config.yaml
n_layer: 14
d_model: 512
n_head: 16
n_kv_head: 16
head_dim: 32
d_mlp: 2048
vocab_size: 32768
activation: "tanh_gelu"
norm: "layernorm"
norm_place: "pre"
norm_eps: 1e-06
positions: "learned"
qk_norm: false
attn_scale: 0.177
bias: "all"
tie_embeddings: true
parallel_block: false
init: "normal"
init_std_qkv: 0.0156
init_std_o: 0.0
init_std_up: 0.0156
init_std_down: 0.0
init_mimetic: 0.7
optimizer: "muon_variant"
lr: 0.0102
lr_mult_o: 1.5
lr_mult_down: 1.5
beta1: 0.93
lr_head: 0.0031
grad_clip: 2.0
warmup_steps: 200
schedule: "wsd"
decay_fraction: 0.867
decay_shape: "sqrt"
final_lr_fraction: 0.0
batch_tokens: 65536
seq_len: 1024
doc_mask: true
train_tokens: 638300000
steps: 9740
dataset: "wikipedia_en"
MLP neurons of a small language model. Each row is named by its layer, matrix (up: input weights; down: output weights) and neuron, and shows model dimensions 352-479. Each number is 500 + 25 x the weight over its row's rms, rounded and kept within 0 to 999. Numbers have three digits each.
After each neuron's rows, "fires after" lists the tokens most often just before its 100 highest values on Wikipedia text that the model never trained on. A number after a token or word is its count.

L6.up683:511513505515497522507546532507471488514511523486485532499453538520479483485481498464518512467456500476493498536447478474552532499471517469475469506448487522496501510515503521553498487486516488511500451503486465505498490533443468528468514489510501546495484496521482535465476504526480473521550528507471538582501475488495479499527530488499458505466516472553479508563509511545534473473515
L6.down683:494511567499523463487497501515523512509506525475507499499510508509505474491501535459472513444496474469490516515459542479495472523498516493524532480463495530534465498457496477491510494481548519537495524495434470513520534538478501503476483465539493465539487501458531509507531502532519484523517522476505470518501505518534524555538483527500451469487495504511471468510441530517568495463460
fires after: " the" 28, " a" 15, " an" 7, " his" 7

L6.up256:499537508476482507510483490489529489502501485531480484533565478496521528514499506516474519476466470517503518494508503530551519522480491489511516494515495525475531529532498495468469523489498492532528473496485504492526468518486456518491469514500521452533466529522481517491466536487525491534518517489491498496483480462456493505475529496551487508491474492518541508500528504519500478536490
L6.down256:500556497476484501474511496510507497526476514505518469493484433487513475468495557496506538500489513543468532513481481495504486454460515494493557480515532515516473507508485493506506526498495502494476513495524492520534485493513486540503469541519502502487464509481480502480513510497558528474513519481513461494507450550500541476500488501500499498483513452512497508584509528471498526494462
fires after: " the" 68, " of" 7

L6.up598:500470525493468519474524454466518492476529523532506489471490528542511466519540455504504481479516460506466486485506448490532458518509487530498516525475519514473496480527464513509484507490509495518479459495527458520468502485537505498546499458489548539456520514489525483500502525484508527509549514453489516512497503470470528495514489449455499487500478471505533535561537490483486525478481
L6.down598:505519471489506512495510515527467506504484491505496496505497485537494481478595535494508502474472488542486494463475474476537506467487508483467496522471497506542517506492493526470492498505526486481492491452445483515538533482474499542480510515500454551510515498491516496467558491505483492523503530517494505514464491505502450496497532481475504473490506481510502514533458478519510496464515
fires after: " the" 37, " The" 8, " a" 5, "The" 4

L6.up1725:531544559509511501500509490453476475535469552516507536473491503523499484459513545507454507488531525542486511522491507528483514489520510508493484518469528546495491516494507519504477498482467501497490474511511481484531486563496469495476562509474509447543489529476484432487437524458508561498468508496534468540532468501488523470516501503529493502455477512512466513527520509487528535479461
L6.down1725:481505516503512502466562491512450530430508502523518481490524510484522501504510487471562501488499505569519463488521536501557536490525471498483529525464491518468501490508465476514492489493522547522483501498494513467512479480509513513508528494521516456504481524432521557514449500495522505513485448451476518463514515484478506463513495525474472497481488532487483488545466494482490488495448
fires after: " the" 48, " |" 10, " C" 6, " his" 4, " in" 4

L6.up1099:482523466486507565467529505482467528530480450559512485514495475499512459531560462455486506493493482529504498501522470536542478558533534507493456500499501524503510495499506510539446528495490514523518470506483518507478485505448442492518500518492462524568490490478493504523492477501522495508514467511541454512496500488480530462471477497475482465506483542538535514492506465493502479516518
L6.down1099:455478495493496487521513478488509526508488503474514504488447474533476522491485474524503483507506499513507499497443499511481539533516516467468508507510463532452531517452479506507553531469508492462494492490496528498497490517495515470505479507561466439487457486453497527513482469521463480457498451477503478482479486504508512513507450509539477495508461518497532496507514487516513459500487
fires after: " the" 61, " The" 11, "The" 9

L6.up977:523458463462515516501498525502520521460482484497470475450493484498512482501513525482470444521537490513487509517488497521493471487536481537514567470496506514510487461535525503517531516480497490530525472489500503506467465506458434529513535521519508478505541488471514498525499507511517510503505487485507520497467536504452496527513515490491490516535519538493485476490488505480497511483478
L6.down977:487468520508479492471526545501446534473535512485505484529454505521474495543506519473436518530515476464469511492497540477458524501513472492504511492489526488529531481554532510490506486475488493484498506514503482502475454534475514475471494455485488495498530501495544498486508483473490481489495523506505509523492576512505508550518507501468508476526496527532450486480473525546480474495533
fires after: " the" 58, "The" 5

L6.up1162:516503511491538523475508483493470510484505501513490542562522492477484502484524515484483514503499465495515473504508438490510491492536563507503478503486458489505499461536531528529497550503459508501498506495496466532490507465475493544481517470451516497478477508511459517491493496505505511512544508493480535478511497534501533510487507483502486474470498489474515517502473510492549521507458
L6.down1162:495466506473514495530462535474503502482511469502542483521483504489529486505479488502449474511485504484502517468476492488476479504544450503500457477490521509500536484503484480486452530498498481436531503475496537516499500500482522492487499516492509464516498506516532480533450484509505522503487496509530459487501508486492462518461474530515553468509482468500517421482520510510453469490478
fires after: " the" 73, " The" 11, "The" 4

L6.up1938:496487490489547512428473480528459510466497447477527506488493522487446511485517464498506473481538472484512512506521504521541532477506477523487506533472509478539495513533472489538475537485501529490512498491529514544486503514492502539505500556468473494469553516490504471520523508490540551520515449516506526502488507488466497530513497476464519515517528535486487469485461512462472504491493
L6.down1938:489446516506505475524509511514498499508508530519468476483463530519476540483537549515506490503479493523468483489511510503452464479529505507485505460498517468509499513517503502488504516520519462504492483474492459459469480509483499477463501525514497504485505538484498505473492523476475515474501529525449479491483504513519472498479484473459515498524498500534509479536512489549482546470501
fires after: " the" 57

L6.up62:501472492529518504505504497493501486531498513535520488512509508476476484535534518521521518508513497551491531498473473477510503506522537522508485503477463516528509487555500503550504499523495508535504476552492448496502496521463480512540513537490491464498509455485484481477424489507494460467522480503532526527499458486465500494496484459477462505500484510410495549508459541508541475514516
L6.down62:495557475522512459494500462546485492495507513477432525496494488531494518477486508536500507496515520470494526496491526516478509510494496508518514485520464494489494485486499496516478519510553552460476537485503493525516480464518481481488478521499538491450483517516485483515498493487494535497507475505504528481488466510525492412525441496488513477483508539490520511522503505502491495521488
fires after: "|" 52, " the" 8, "-" 8, " |" 7

L6.up1341:515552471456456488498532502548448495494515540501524521509484529553498491521490449499496479480502489515501547506494513474538511518513467486486458522488470511504502527508518550531478495529507508460534468515519473496544470493459521469507505479499516541542514484509507541486495444545523491469527495512488462453541514513441494494532465459497482549503507488538493514484501516448476442465546
L6.down1341:480514522519440483514521454502496521476478541474555511531494501450534520489512527492458526501500461508496552508471474466531518516527531539466515488494467535503492531535514454547527468553491486485483543493527502515504526511489487437445498505500496508532471490469465526423529525509495474505502511511513487526468507502474484504527464497506536492476525534518505510535493523500494534511525
fires after: " the" 32, " his" 10, "'s" 7, " The" 6, " His" 4